Part of a small language model's weights: vocabulary 2048, 146M tokens.
MLP neurons of a small language model. Each row is named by its layer, matrix (up: input weights; down: output weights) and neuron, and shows model dimensions 0-127. Each number is 200 + 20 x the weight over its row's rms, rounded and kept within 0 to 999.
After each neuron's rows, "fires on" lists the tokens most often at its 100 highest values on Wikipedia text that the model never trained on.

L9.up11,220,190,240,201,200,226,232,223,186,236,199,201,213,206,208,202,202,197,201,219,188,175,207,202,212,189,248,193,210,225,226,223,205,229,227,187,171,217,224,220,213,172,222,169,201,192,190,218,201,197,212,194,210,213,245,194,223,175,197,229,206,204,223,196,213,207,211,192,203,222,200,197,204,197,188,220,191,207,218,184,224,210,225,194,191,182,170,206,203,193,201,210,204,176,223,203,156,190,199,209,204,177,203,191,179,192,211,221,205,157,216,218,190,169,167,195,189,190,198,182,188,202,166,209,186,226,191,209
L9.down11,173,197,189,201,177,218,208,201,220,185,189,229,192,206,257,192,203,198,174,189,206,181,209,226,210,179,207,185,197,207,207,212,215,187,193,220,239,201,213,200,235,147,179,215,226,181,175,200,221,204,200,171,206,166,210,201,190,171,207,229,217,190,186,236,200,206,221,206,202,209,215,184,230,139,229,207,196,206,205,220,193,207,202,226,208,218,184,189,233,186,181,164,198,194,153,183,211,222,227,182,216,174,167,207,175,222,205,199,159,174,189,227,160,191,204,201,203,188,218,203,200,196,196,175,185,200,189,205
fires on: "st", "le", "al", "C", "ic", "gue"

L10.up413,226,167,210,186,193,221,190,210,224,188,212,192,200,217,235,192,177,201,217,205,182,224,211,159,219,231,176,214,213,223,179,186,213,210,200,189,198,193,222,187,160,195,192,206,206,206,191,225,186,196,252,227,167,198,165,248,197,183,225,192,159,188,175,195,203,186,215,180,203,208,200,205,208,220,204,184,194,191,176,235,176,194,219,173,215,171,223,171,195,174,206,235,200,198,174,210,190,197,186,230,171,215,195,197,180,182,193,196,171,183,222,154,228,186,183,185,173,192,197,209,216,224,175,220,221,181,189,189
L10.down413,162,221,191,195,213,194,210,221,195,222,190,177,197,206,161,173,177,189,194,233,163,197,219,207,193,180,199,192,209,224,215,227,181,174,200,184,168,169,176,191,172,195,207,192,192,206,221,197,192,225,194,202,201,208,222,203,187,201,170,209,233,209,223,214,208,172,217,209,221,173,242,218,202,232,180,178,187,143,204,215,201,165,204,179,243,205,198,188,200,171,179,191,205,208,177,203,207,199,196,206,171,188,191,215,199,214,211,201,201,194,213,163,196,179,173,187,223,234,188,184,203,209,221,213,172,248,188,199
fires on: ")", "y", "ow", "ro", "her", "g"

L2.up360,201,178,213,210,197,214,168,180,168,195,225,143,236,213,199,189,223,196,210,228,205,240,177,213,206,209,206,193,220,179,208,188,193,181,215,194,204,220,188,211,189,186,202,216,181,198,236,229,185,211,254,221,219,212,222,202,190,177,205,171,236,226,215,177,218,213,164,221,201,233,204,196,218,221,250,212,195,214,186,231,211,204,252,183,214,182,218,238,222,162,222,219,201,231,216,218,201,185,175,231,196,192,234,212,208,182,205,220,206,201,224,200,227,229,205,182,186,177,199,207,189,219,195,219,230,221,219,173
L2.down360,187,189,218,200,195,210,205,221,173,233,196,178,215,232,214,209,203,194,215,224,179,227,184,211,187,223,181,192,160,201,233,188,218,199,225,178,193,191,192,210,201,209,190,188,216,186,217,222,166,230,209,199,209,188,196,217,178,211,206,196,252,182,222,194,202,218,201,161,195,234,178,183,208,256,206,195,180,206,187,176,216,224,245,177,187,197,213,200,192,183,212,199,194,202,247,215,200,252,197,176,169,255,227,224,189,240,215,225,202,235,213,222,195,197,224,148,195,207,194,154,196,205,206,229,219,191,189,196
fires on: " from", " south", " north", "west", " about"

L5.up108,201,217,193,217,226,191,201,173,188,233,224,186,219,228,175,206,229,197,202,226,197,178,211,179,205,201,231,209,211,201,229,163,182,207,228,208,191,240,195,219,180,229,183,194,216,193,240,209,177,227,239,216,235,209,216,189,187,196,215,185,182,192,189,221,244,189,178,194,209,182,190,229,183,222,211,208,241,239,156,182,192,222,245,213,173,214,190,229,226,198,190,204,195,212,191,209,239,173,216,184,209,209,222,203,185,171,204,240,157,208,190,226,205,180,188,182,146,215,190,182,211,190,194,222,192,223,227,191
L5.down108,238,226,223,234,204,202,204,190,218,220,183,182,188,195,197,227,202,206,182,185,201,203,203,210,194,208,200,164,197,197,171,176,157,190,205,184,198,210,174,189,198,204,230,200,184,223,225,223,213,219,216,247,206,205,181,176,219,204,220,189,194,174,147,223,215,205,193,223,214,214,181,216,202,239,192,212,190,190,158,199,250,237,211,214,180,199,217,184,200,205,180,193,224,207,232,189,234,201,182,225,216,200,205,227,218,218,199,184,162,212,214,177,213,192,182,196,204,205,163,207,191,184,213,231,202,167,201,187
fires on: "y", "er", "o", "se", "ing", " I"

L9.up722,201,172,181,224,197,178,230,195,236,187,218,217,217,207,214,223,217,207,176,211,225,184,185,213,188,193,187,201,179,217,231,178,229,176,234,233,213,221,215,228,179,201,204,208,207,204,221,228,198,239,207,196,172,179,200,211,189,184,185,189,205,186,209,208,225,246,179,179,208,227,200,217,244,215,257,184,172,191,160,166,192,241,255,191,219,189,188,216,219,191,199,191,187,182,199,191,206,182,179,211,175,194,214,212,174,206,220,224,195,205,228,213,189,221,198,182,203,240,197,252,201,213,197,216,219,201,218,174
L9.down722,212,190,220,211,229,204,216,194,201,199,232,233,212,198,209,230,228,173,191,216,204,215,205,178,211,187,189,169,164,195,196,208,209,199,198,196,250,192,200,198,165,171,197,212,220,184,205,190,207,230,187,210,187,153,181,223,211,192,185,217,177,163,182,234,214,196,191,197,196,214,193,177,233,189,186,178,170,213,215,206,196,191,227,246,201,191,154,208,201,234,168,180,209,219,194,216,233,244,163,211,206,194,199,213,194,193,169,201,185,218,191,169,205,189,210,201,232,168,178,206,236,204,187,177,188,202,157,201
fires on: "co", "ir", "l", "er", "wi", "f"

L5.up705,184,178,195,169,214,208,178,197,185,203,189,216,243,238,243,195,225,189,203,205,186,209,174,199,205,188,204,228,177,201,238,187,189,188,205,173,182,206,195,214,203,213,198,216,171,185,193,196,217,220,192,215,209,217,185,189,207,213,189,193,193,217,160,158,172,219,186,164,189,215,184,199,171,205,214,229,199,197,187,210,251,225,189,175,229,185,216,190,197,204,249,184,188,227,211,221,194,191,195,217,177,222,238,195,178,195,202,204,191,237,169,159,182,173,195,191,165,192,207,194,230,234,208,196,218,196,189,181
L5.down705,159,172,235,209,168,223,223,187,186,216,201,248,210,216,199,245,221,218,189,209,222,207,185,160,219,220,205,193,210,165,209,207,144,195,213,223,213,196,210,200,213,216,212,182,199,188,215,187,216,183,192,171,221,193,208,210,227,207,202,181,199,207,170,188,221,218,183,215,197,170,177,234,245,208,192,186,196,181,186,194,197,190,188,201,168,203,193,225,214,199,192,214,168,190,197,208,250,201,194,217,193,229,215,187,232,197,222,206,155,201,182,180,164,177,224,200,214,198,226,204,217,189,209,223,245,173,178,190
fires on: "ki", "z", "i", "k", "ni", "ung"

L2.up575,203,199,210,216,203,202,158,206,161,215,224,185,201,229,192,185,244,213,224,228,179,189,184,228,173,220,190,193,205,225,212,205,184,192,218,220,214,233,161,206,195,189,202,196,202,226,210,214,216,171,226,208,222,191,211,219,207,208,173,182,213,208,202,198,238,205,168,192,209,213,193,191,243,232,247,180,163,218,198,184,181,179,230,207,230,193,208,186,222,174,197,172,233,255,186,222,194,177,173,218,226,203,199,216,203,177,195,219,195,217,182,201,227,199,198,201,202,176,214,214,235,226,191,226,237,229,214,184
L2.down575,203,218,195,179,205,145,180,201,189,196,188,198,226,158,185,217,196,197,219,194,177,192,203,237,199,208,155,184,176,226,219,199,178,212,216,193,195,153,193,203,160,210,205,201,204,213,198,197,192,220,230,203,226,183,193,193,169,213,191,214,200,202,208,206,216,220,203,170,195,261,223,157,213,275,210,201,216,226,166,201,226,209,223,227,210,219,195,182,215,192,188,188,193,199,206,234,211,178,213,189,169,209,180,177,209,217,203,189,190,233,199,182,194,189,202,185,157,173,183,210,248,217,230,192,239,175,175,172
fires on: " south", " city", "\n", " north", "′", " village"

L9.up50,222,200,202,239,197,229,229,221,167,222,195,209,183,218,205,196,190,188,208,212,185,206,169,197,172,233,220,194,180,188,171,163,169,207,246,218,205,162,197,212,205,176,189,159,186,191,208,228,207,210,215,210,220,213,215,228,217,194,198,204,214,176,145,175,202,199,184,196,189,184,224,226,212,201,192,203,200,160,190,237,241,238,201,209,236,201,237,174,162,206,204,229,161,194,209,247,204,214,179,202,189,188,183,221,207,191,194,221,233,206,216,229,240,179,227,191,197,164,175,197,169,208,201,193,210,204,221,186
L9.down50,232,199,170,208,173,197,182,198,201,196,238,219,212,202,194,208,209,193,182,197,196,214,190,196,215,199,179,228,201,193,211,197,212,167,196,216,202,234,209,202,213,201,181,173,209,234,215,222,195,152,187,184,204,211,225,182,195,200,199,184,232,164,216,195,214,186,202,209,214,186,223,193,209,245,206,159,222,204,178,205,211,194,206,246,178,245,235,169,215,204,222,162,190,208,215,196,155,226,241,216,177,203,220,204,198,216,162,215,198,178,189,148,224,248,212,187,197,215,172,191,221,191,229,186,167,204,171,228
fires on: "s", ",", "en", "ra", "u"

L4.up497,197,228,212,212,178,215,191,189,179,215,206,179,228,203,210,209,216,191,192,233,158,215,185,198,212,237,207,232,207,219,249,173,208,198,232,160,201,216,187,253,196,175,228,195,205,243,182,243,205,191,223,199,203,180,211,197,223,182,214,211,183,205,186,153,213,211,208,203,204,174,173,199,172,242,216,203,182,200,215,184,185,211,206,175,213,181,213,192,206,174,186,188,184,216,235,215,205,215,210,219,164,221,200,228,222,186,226,235,209,218,238,191,194,208,155,174,193,233,196,224,230,180,192,225,183,222,218,201
L4.down497,228,167,173,219,207,194,194,202,213,188,204,170,206,171,226,219,206,180,219,218,204,199,190,197,195,240,207,214,199,203,203,187,198,175,194,179,210,252,182,195,190,228,202,152,193,192,201,212,215,173,167,203,197,183,214,182,194,208,164,218,234,213,184,192,203,203,189,203,234,203,205,195,232,266,205,182,183,214,233,199,207,184,173,159,222,214,184,222,232,185,201,201,211,239,203,198,195,201,189,196,207,205,200,249,225,212,244,182,208,225,232,207,163,232,187,198,192,201,206,218,201,221,189,178,224,218,228,194
fires on: "C", "T", "R", "ial", "mate"

L5.up265,213,202,196,204,211,209,203,249,181,231,202,205,212,237,201,201,204,219,225,194,191,194,198,166,202,190,185,215,236,184,228,169,196,202,214,220,199,244,200,200,192,179,169,184,201,190,244,182,192,173,189,189,247,181,207,194,211,200,205,218,211,213,183,244,256,203,187,190,210,162,186,175,206,214,214,190,198,206,215,201,215,212,174,226,191,196,200,223,189,185,204,217,213,219,200,192,210,176,167,209,210,200,224,211,178,189,205,180,202,215,220,205,210,218,216,193,170,227,163,175,198,186,200,231,206,217,224,175
L5.down265,195,210,230,198,181,210,192,183,178,194,174,202,197,192,168,207,221,229,184,190,201,203,207,195,175,190,171,178,225,213,224,210,214,182,227,226,191,213,227,176,188,218,230,205,222,190,205,215,218,226,230,195,236,187,204,180,217,241,221,192,177,202,211,200,177,235,185,188,223,238,228,237,198,215,225,195,194,157,207,185,192,206,200,198,184,199,177,205,152,223,199,191,202,204,184,196,209,220,165,227,177,159,193,220,206,205,214,159,203,196,185,233,171,186,210,197,187,186,194,207,192,199,217,207,206,193,206,218
fires on: " be", "f", "y", "e", "o"

L2.up738,221,225,232,187,174,187,182,192,188,228,205,200,223,191,174,242,222,193,224,219,170,230,203,210,189,194,195,225,219,228,204,190,191,211,208,203,193,224,183,220,193,171,177,200,204,180,221,169,232,232,204,216,205,237,180,200,172,159,213,198,213,187,195,188,180,208,221,232,201,189,205,197,193,232,196,215,199,192,198,215,235,204,206,162,214,173,247,251,215,188,208,213,200,234,211,210,195,181,167,224,198,165,212,214,197,182,194,205,194,225,198,183,236,202,203,204,188,213,178,191,194,186,199,212,230,177,182,180
L2.down738,208,176,223,175,189,178,185,190,192,239,196,200,199,199,192,195,226,206,195,198,173,222,210,201,221,187,209,232,224,196,211,174,213,191,221,202,204,192,191,221,166,211,208,217,226,161,204,210,199,242,190,233,222,215,179,211,191,193,194,237,240,186,223,185,202,249,205,202,199,191,247,214,205,265,187,227,212,202,191,206,192,198,172,188,245,228,206,215,167,198,184,178,186,209,218,207,217,194,193,207,177,169,196,237,164,188,180,197,177,242,196,210,243,215,199,174,195,220,214,193,194,190,198,202,224,190,182,189
fires on: " she", "–20", " st", "position"

L7.up364,188,204,212,217,166,178,205,163,180,200,200,206,230,198,200,154,219,202,203,228,191,223,211,206,237,167,209,231,169,248,242,191,216,177,233,167,214,209,210,210,199,188,204,198,232,194,180,218,199,211,217,200,188,198,217,223,211,193,207,226,214,214,184,204,158,206,188,218,203,187,221,189,203,234,189,195,189,184,203,208,189,230,241,213,164,170,170,188,210,178,225,213,155,227,197,215,190,205,203,222,207,205,206,197,190,193,194,220,192,191,182,176,199,202,176,187,199,186,219,213,234,192,216,216,201,174,222,181
L7.down364,205,171,188,183,197,203,212,203,197,207,203,161,221,188,193,199,201,200,209,256,188,236,223,234,165,225,212,202,175,175,169,215,179,169,200,207,192,228,174,181,187,192,219,207,228,174,221,192,169,178,185,227,179,166,190,183,179,235,214,218,216,215,201,190,180,221,229,225,207,211,212,190,188,242,203,205,177,178,202,176,204,165,197,177,201,185,203,230,183,215,217,169,220,191,197,188,186,209,211,220,178,177,192,223,213,201,225,204,218,206,228,196,180,218,188,199,178,167,233,199,213,205,171,213,187,218,201,211
fires on: "T", "S", "B", "R", "ir", "I"

L5.up278,213,229,218,205,183,202,188,206,204,203,214,201,197,166,176,187,211,170,224,229,175,204,217,232,209,205,242,233,166,236,221,165,204,222,200,223,206,219,193,227,195,182,147,174,229,218,228,197,164,231,198,203,201,225,232,183,193,230,179,200,187,255,204,227,216,176,160,196,208,226,180,205,171,236,176,188,199,192,206,215,196,191,197,205,182,174,160,222,230,183,212,176,213,215,210,207,185,208,211,200,188,184,189,204,158,187,213,204,189,174,214,214,229,181,182,173,196,219,194,193,204,217,206,179,213,182,199,188
L5.down278,187,215,201,186,204,206,207,211,169,180,176,194,199,208,180,186,182,238,194,184,193,218,160,203,219,198,195,212,203,215,173,229,223,223,191,199,206,185,168,203,179,240,235,204,228,191,186,197,173,175,173,183,213,167,213,211,157,215,176,197,162,170,197,182,187,179,191,212,187,182,211,220,191,242,161,195,218,210,209,187,213,227,225,203,224,198,206,220,195,207,202,189,165,211,200,223,183,222,232,200,211,189,182,228,218,212,177,229,199,197,201,177,205,170,169,213,199,238,209,213,226,208,214,237,184,201,214,214
fires on: "g", "y", "t", "ite", "b", "con"

L2.up199,199,203,202,219,172,232,187,179,174,210,232,188,190,169,201,213,214,229,188,214,219,206,180,224,197,184,201,199,227,222,205,177,213,173,197,231,195,194,209,223,187,207,176,188,196,221,233,205,221,192,211,235,186,211,191,211,240,152,170,212,185,198,181,167,223,206,191,160,251,176,213,184,245,238,208,205,212,181,213,232,180,170,192,159,200,185,225,212,237,192,172,212,167,232,221,218,179,213,221,222,196,179,178,193,204,201,169,221,205,236,219,178,228,223,204,172,207,212,204,225,200,204,212,198,254,225,214,206
L2.down199,199,179,179,199,213,204,171,194,181,194,228,202,168,200,218,195,188,182,189,189,183,227,212,231,203,192,162,196,183,189,194,207,194,187,178,226,176,245,198,217,234,173,171,225,194,219,215,224,215,151,182,189,197,189,195,211,175,209,172,177,188,194,227,200,154,218,230,239,217,204,196,197,218,216,216,184,165,198,204,191,184,188,206,186,181,183,192,195,170,176,163,227,203,190,194,219,198,212,237,192,246,204,211,187,196,228,172,184,240,232,183,173,175,242,213,201,243,213,175,200,188,205,188,200,226,184,211,201
fires on: " ca", " region", " area", " located", " Ba", "line"

L4.up23,193,217,176,232,208,179,209,190,205,204,210,184,216,200,222,202,181,195,218,233,183,217,215,225,217,199,215,223,226,184,209,165,191,210,179,190,219,214,200,184,212,201,195,187,211,221,198,239,220,227,233,177,196,196,204,166,200,196,190,174,221,220,198,225,187,185,195,212,187,184,210,151,210,217,190,192,219,183,216,228,242,201,208,192,171,193,207,193,202,205,233,230,254,204,228,215,177,210,216,200,213,202,190,195,154,212,224,253,233,194,234,181,205,190,187,191,182,183,184,183,220,219,183,194,191,209,203,187
L4.down23,202,223,193,180,189,201,181,199,208,187,156,210,198,192,196,189,214,183,210,215,193,160,195,195,222,194,178,203,230,233,191,216,203,212,156,212,213,215,168,210,208,196,178,207,212,197,209,213,184,205,184,205,198,200,227,216,183,187,146,242,203,226,216,167,197,221,215,196,201,219,225,187,172,205,198,195,208,217,223,220,169,195,198,198,201,225,195,192,195,194,178,209,189,218,196,199,198,198,242,171,175,192,189,215,161,189,187,182,158,192,210,201,205,206,192,203,211,234,184,179,203,197,195,223,229,191,254,227
fires on: "y", "e", "art", "s", "t", " to"

L10.up223,195,189,231,204,200,213,239,230,221,229,194,191,193,188,207,197,195,208,185,167,222,203,182,189,211,166,225,180,186,224,200,209,194,180,226,196,184,233,215,243,203,204,215,206,179,202,195,184,213,170,209,234,203,224,209,181,225,220,202,209,245,211,214,183,181,195,205,199,193,213,232,188,203,200,197,206,180,205,244,196,183,219,203,219,174,158,214,198,164,163,231,207,166,194,213,217,190,198,181,216,199,182,189,195,174,155,205,198,228,248,219,211,193,215,179,157,188,164,207,224,184,204,194,195,213,213,171,233
L10.down223,194,210,226,184,200,201,171,207,230,166,166,210,208,173,203,180,220,202,233,197,205,224,206,214,150,219,227,174,198,204,213,188,239,181,199,200,213,207,191,210,207,165,209,201,212,183,190,199,258,201,224,178,182,206,216,172,216,214,206,194,175,184,214,195,228,208,173,161,220,228,181,196,176,145,213,177,201,179,196,214,182,244,203,188,211,197,194,200,204,164,210,202,217,182,184,161,181,177,170,212,182,192,228,216,192,202,214,181,189,202,193,220,213,179,193,212,181,195,176,199,186,190,233,187,186,177,197,211
fires on: "al", "n", "ular", "ial", "ic", "ative"

L7.up729,228,212,228,234,219,197,214,195,209,188,217,179,210,203,208,228,233,208,184,201,190,201,167,210,216,182,236,208,192,208,207,180,213,173,178,153,205,237,207,208,177,173,198,197,228,200,224,197,183,213,213,189,217,191,209,183,222,154,168,191,239,210,190,231,212,210,201,172,207,230,217,189,249,194,261,180,182,229,174,151,198,238,214,187,160,206,209,224,175,190,206,202,182,202,225,198,167,158,185,227,222,180,211,220,209,206,179,200,199,215,202,204,216,191,208,180,176,214,175,192,160,181,189,193,210,202,231,185
L7.down729,191,204,183,181,196,188,206,158,219,213,209,215,233,204,237,201,220,205,219,182,223,201,198,173,152,183,212,212,228,197,209,207,174,170,167,183,177,197,146,184,214,206,246,218,215,198,183,197,226,185,191,251,170,225,193,186,235,198,196,216,210,155,167,214,213,212,194,227,191,165,205,212,205,212,220,200,244,189,190,191,205,176,206,235,245,191,204,203,182,174,193,177,229,180,207,200,202,229,199,180,195,198,182,178,212,220,219,140,227,218,194,216,222,198,192,194,217,186,190,202,197,197,204,224,212,192,201,181
fires on: "r", "l", "d", "co", "k", "est"

L5.up388,196,194,212,202,211,203,186,199,216,219,175,192,200,202,198,206,240,172,176,216,212,217,226,194,192,224,202,200,213,233,209,179,214,192,199,194,183,215,208,232,174,197,156,199,203,206,179,203,239,220,245,218,231,188,207,208,201,196,198,242,214,259,207,196,255,212,198,189,239,183,175,204,258,228,200,186,220,203,215,208,170,179,180,183,207,210,216,187,204,189,193,208,211,252,200,219,224,198,202,203,164,213,217,248,202,175,197,231,213,200,218,183,212,212,172,223,214,243,193,206,210,201,212,214,214,204,233,212
L5.down388,223,218,218,198,191,208,193,188,182,186,173,199,241,190,213,205,233,177,201,245,195,200,228,229,188,212,196,187,208,205,200,176,193,165,196,205,201,188,222,181,144,190,185,225,197,183,221,239,198,194,179,198,235,179,195,199,195,211,192,238,186,245,189,165,211,191,199,175,186,195,188,199,209,264,187,175,208,209,215,192,223,190,226,198,214,173,205,181,191,211,198,218,195,221,193,208,203,227,199,204,179,191,195,198,214,199,246,165,177,206,179,185,190,209,197,202,163,238,230,186,182,197,236,204,194,182,198,188
fires on: " ", "2", "W", "T", "N", "C"

L9.up669,231,223,194,230,179,205,188,215,173,228,166,195,198,206,233,187,196,180,223,232,193,217,186,225,204,185,216,191,203,211,227,189,214,236,206,222,211,239,207,182,206,202,163,184,205,218,191,214,183,189,175,218,203,220,234,200,186,169,234,217,186,207,157,191,251,222,198,200,179,209,217,221,184,208,246,163,153,202,199,196,217,175,202,168,221,206,191,180,223,194,193,195,226,238,214,242,212,200,219,209,188,196,227,184,193,205,201,193,205,183,208,209,206,155,206,164,193,192,217,179,224,210,198,201,192,180,217,190
L9.down669,218,203,185,203,217,231,198,212,206,187,211,215,208,215,226,227,197,212,210,173,187,213,174,222,221,207,229,192,219,263,184,194,183,190,200,209,191,230,193,163,192,210,193,213,170,196,204,217,154,199,231,218,167,201,217,176,207,182,192,200,231,196,185,177,175,190,156,172,193,216,212,193,186,173,167,212,193,214,206,190,194,217,174,201,203,215,212,213,218,223,208,187,182,221,221,166,182,209,201,139,217,205,175,204,177,215,160,197,163,198,191,199,208,207,229,219,175,225,209,236,198,207,187,180,215,218,215,190
fires on: "s", " |", " Republic", "ar", "y", "and"

L7.up490,227,160,238,224,221,179,195,203,196,187,200,175,218,204,187,200,236,213,169,211,214,182,216,224,222,191,214,214,215,194,223,172,207,209,219,186,194,231,219,215,178,181,179,203,236,198,181,220,225,207,199,223,183,201,185,175,205,182,187,188,239,227,179,183,205,197,219,196,203,212,205,180,229,213,216,191,183,220,222,194,181,210,192,187,184,189,200,167,222,160,263,211,204,224,196,206,191,198,161,216,189,180,174,204,194,161,192,191,217,208,205,200,188,199,161,188,193,216,158,216,170,213,203,188,208,198,216,167
L7.down490,205,209,202,266,187,184,181,204,199,202,215,183,176,187,210,214,194,193,150,228,208,214,159,221,184,218,188,204,200,198,178,194,217,182,191,189,168,203,163,205,216,241,196,193,200,219,212,206,220,200,178,230,187,225,183,186,215,205,235,192,185,224,208,167,209,228,176,208,198,220,191,186,217,233,174,202,197,250,210,197,163,197,190,210,209,217,171,181,213,174,186,198,188,240,179,137,184,178,174,196,215,227,161,200,205,187,220,184,232,215,174,202,184,200,195,200,212,188,207,207,203,213,185,212,189,192,166,173
fires on: "r", " in", "ft", "mm", "k", " c"

L10.up42,259,168,186,225,185,212,206,190,185,192,189,218,210,185,166,205,195,172,216,212,184,229,192,222,214,212,220,191,213,170,225,191,225,179,221,184,185,187,220,182,193,197,151,185,205,189,217,238,199,204,228,196,227,210,211,211,165,200,232,211,206,206,203,229,209,172,198,224,174,179,218,180,207,215,201,204,198,181,189,194,221,200,227,195,205,185,221,187,194,198,226,232,224,232,174,234,181,190,193,215,205,183,192,201,176,224,231,223,197,192,207,229,194,178,217,196,219,230,199,217,202,195,221,210,223,193,194,188
L10.down42,206,197,237,205,210,181,165,184,211,232,182,217,160,221,191,184,194,184,180,206,163,179,211,179,194,193,173,183,165,207,201,172,217,199,205,216,243,165,205,159,191,194,190,212,173,241,225,189,209,240,191,216,184,184,218,208,204,180,200,194,246,168,229,199,177,229,238,189,189,217,193,197,196,132,211,183,212,196,234,186,193,191,184,178,193,225,224,196,184,184,194,181,192,202,219,214,215,182,211,210,191,225,216,149,179,189,189,183,185,199,217,210,195,194,210,193,193,212,188,211,231,169,185,207,216,219,195,207
fires on: "s", "k", "y", "st"

L4.up476,179,223,192,228,210,208,184,196,201,212,186,186,198,229,167,170,193,202,161,206,210,221,217,171,240,190,197,200,203,164,215,188,173,186,210,194,208,221,206,208,183,200,217,175,219,219,199,214,210,226,216,203,206,215,209,171,222,217,204,218,201,205,198,168,165,209,182,225,216,202,187,172,211,220,199,191,187,174,219,222,206,216,210,222,218,176,207,220,196,175,213,217,192,177,234,203,199,208,177,216,186,194,217,193,192,203,192,197,199,202,172,213,217,185,184,206,155,214,211,211,235,198,206,200,231,192,233,164
L4.down476,202,200,222,209,228,234,177,188,206,191,152,208,182,202,210,154,178,205,207,198,204,194,214,201,195,196,157,211,205,194,200,166,221,186,204,222,207,176,253,177,199,186,219,222,199,246,186,190,193,212,196,195,196,164,206,205,187,214,211,211,179,235,197,178,175,198,252,193,174,207,194,216,189,261,171,191,170,214,219,228,208,189,202,198,217,203,204,169,214,215,190,208,206,219,186,220,224,208,190,203,206,187,200,227,185,204,184,186,219,219,206,179,197,235,188,200,193,200,187,217,225,217,188,228,171,210,242,214
fires on: "\\", " (", "r", "ll", " An"

L9.up544,224,232,202,222,223,217,209,209,178,204,189,200,209,204,210,141,215,197,213,228,183,193,202,172,220,171,218,179,181,189,227,212,179,222,228,192,222,238,204,188,169,194,191,215,214,227,210,188,189,176,189,210,193,225,263,204,152,170,179,199,225,214,169,240,214,193,200,191,187,236,220,200,182,202,229,215,159,207,166,178,235,231,218,172,179,216,192,200,219,180,179,201,187,218,172,213,214,204,197,188,210,181,208,192,171,191,180,205,177,190,193,226,175,183,184,188,169,157,201,207,212,207,210,219,239,186,228,207
L9.down544,194,180,225,183,183,189,184,188,193,225,206,177,205,190,206,209,182,194,201,189,207,217,192,219,173,169,211,216,190,254,173,221,167,163,189,191,162,200,223,213,205,214,206,200,247,219,210,215,179,197,190,202,190,221,177,183,178,207,209,199,195,212,190,222,184,209,232,203,229,188,216,246,180,212,204,224,194,228,222,209,234,239,185,229,175,204,219,176,205,215,171,182,191,179,236,172,218,201,200,160,202,171,174,171,212,191,220,182,188,170,177,191,190,197,181,180,213,196,192,214,209,192,202,190,187,184,205,217
fires on: " |", "ex", "y", " the", " Republic"

L9.up579,203,235,186,195,183,211,167,205,216,207,206,178,190,228,217,177,174,165,231,237,180,200,160,197,205,193,180,206,245,214,197,219,217,207,194,204,195,234,174,215,176,170,170,178,213,209,218,198,201,233,204,212,203,190,220,157,212,205,184,227,252,213,219,232,175,199,172,182,192,210,232,173,218,224,224,194,207,194,202,216,223,204,217,188,176,185,180,190,205,181,212,222,204,195,209,252,200,218,189,179,227,176,196,195,149,216,204,228,189,202,206,213,211,194,229,193,158,199,194,197,226,192,193,219,216,201,206,185
L9.down579,181,224,195,179,211,216,186,235,268,202,180,177,198,218,227,200,226,207,217,211,191,181,217,179,200,206,210,179,231,188,201,221,188,199,183,197,186,179,154,205,187,211,212,205,203,215,211,198,187,235,221,217,186,206,187,178,197,187,193,236,217,161,196,227,177,236,199,170,178,197,223,188,150,215,211,187,187,198,212,237,212,208,206,224,199,229,164,194,196,216,199,155,228,186,160,195,220,201,226,201,212,179,185,226,184,193,179,186,176,195,211,207,184,177,205,167,184,179,211,173,180,179,191,240,191,239,181,169
fires on: "ch", "y", "st", " no", "ce", "s"

L5.up407,188,207,190,199,233,200,205,203,224,230,189,182,203,194,201,179,218,174,187,208,195,208,176,184,211,221,234,231,186,195,211,166,190,212,241,191,206,215,200,223,216,177,201,183,184,175,216,197,209,219,222,214,244,206,188,216,199,216,223,189,233,217,172,202,193,229,199,191,201,236,177,221,204,235,224,184,180,242,182,189,194,183,198,183,205,181,209,196,214,138,217,194,209,213,194,247,220,170,184,204,160,220,226,201,175,225,179,196,203,188,201,233,202,177,189,175,188,194,220,197,210,212,227,214,206,205,188,159
L5.down407,209,219,204,199,216,214,226,243,194,230,186,183,201,190,211,210,209,198,184,223,199,211,200,187,213,211,195,247,201,212,225,147,175,179,234,185,197,222,205,235,203,176,209,177,197,196,208,198,197,210,235,249,226,196,213,192,198,183,196,212,228,227,200,182,202,213,213,206,182,202,165,194,219,248,219,188,194,234,175,193,174,200,219,167,198,191,194,179,221,152,223,199,227,204,207,254,205,184,186,202,185,216,225,194,204,218,208,213,164,186,221,219,172,172,192,165,195,206,217,195,210,207,210,231,228,204,203,162
fires on: "k", "ka", "ki"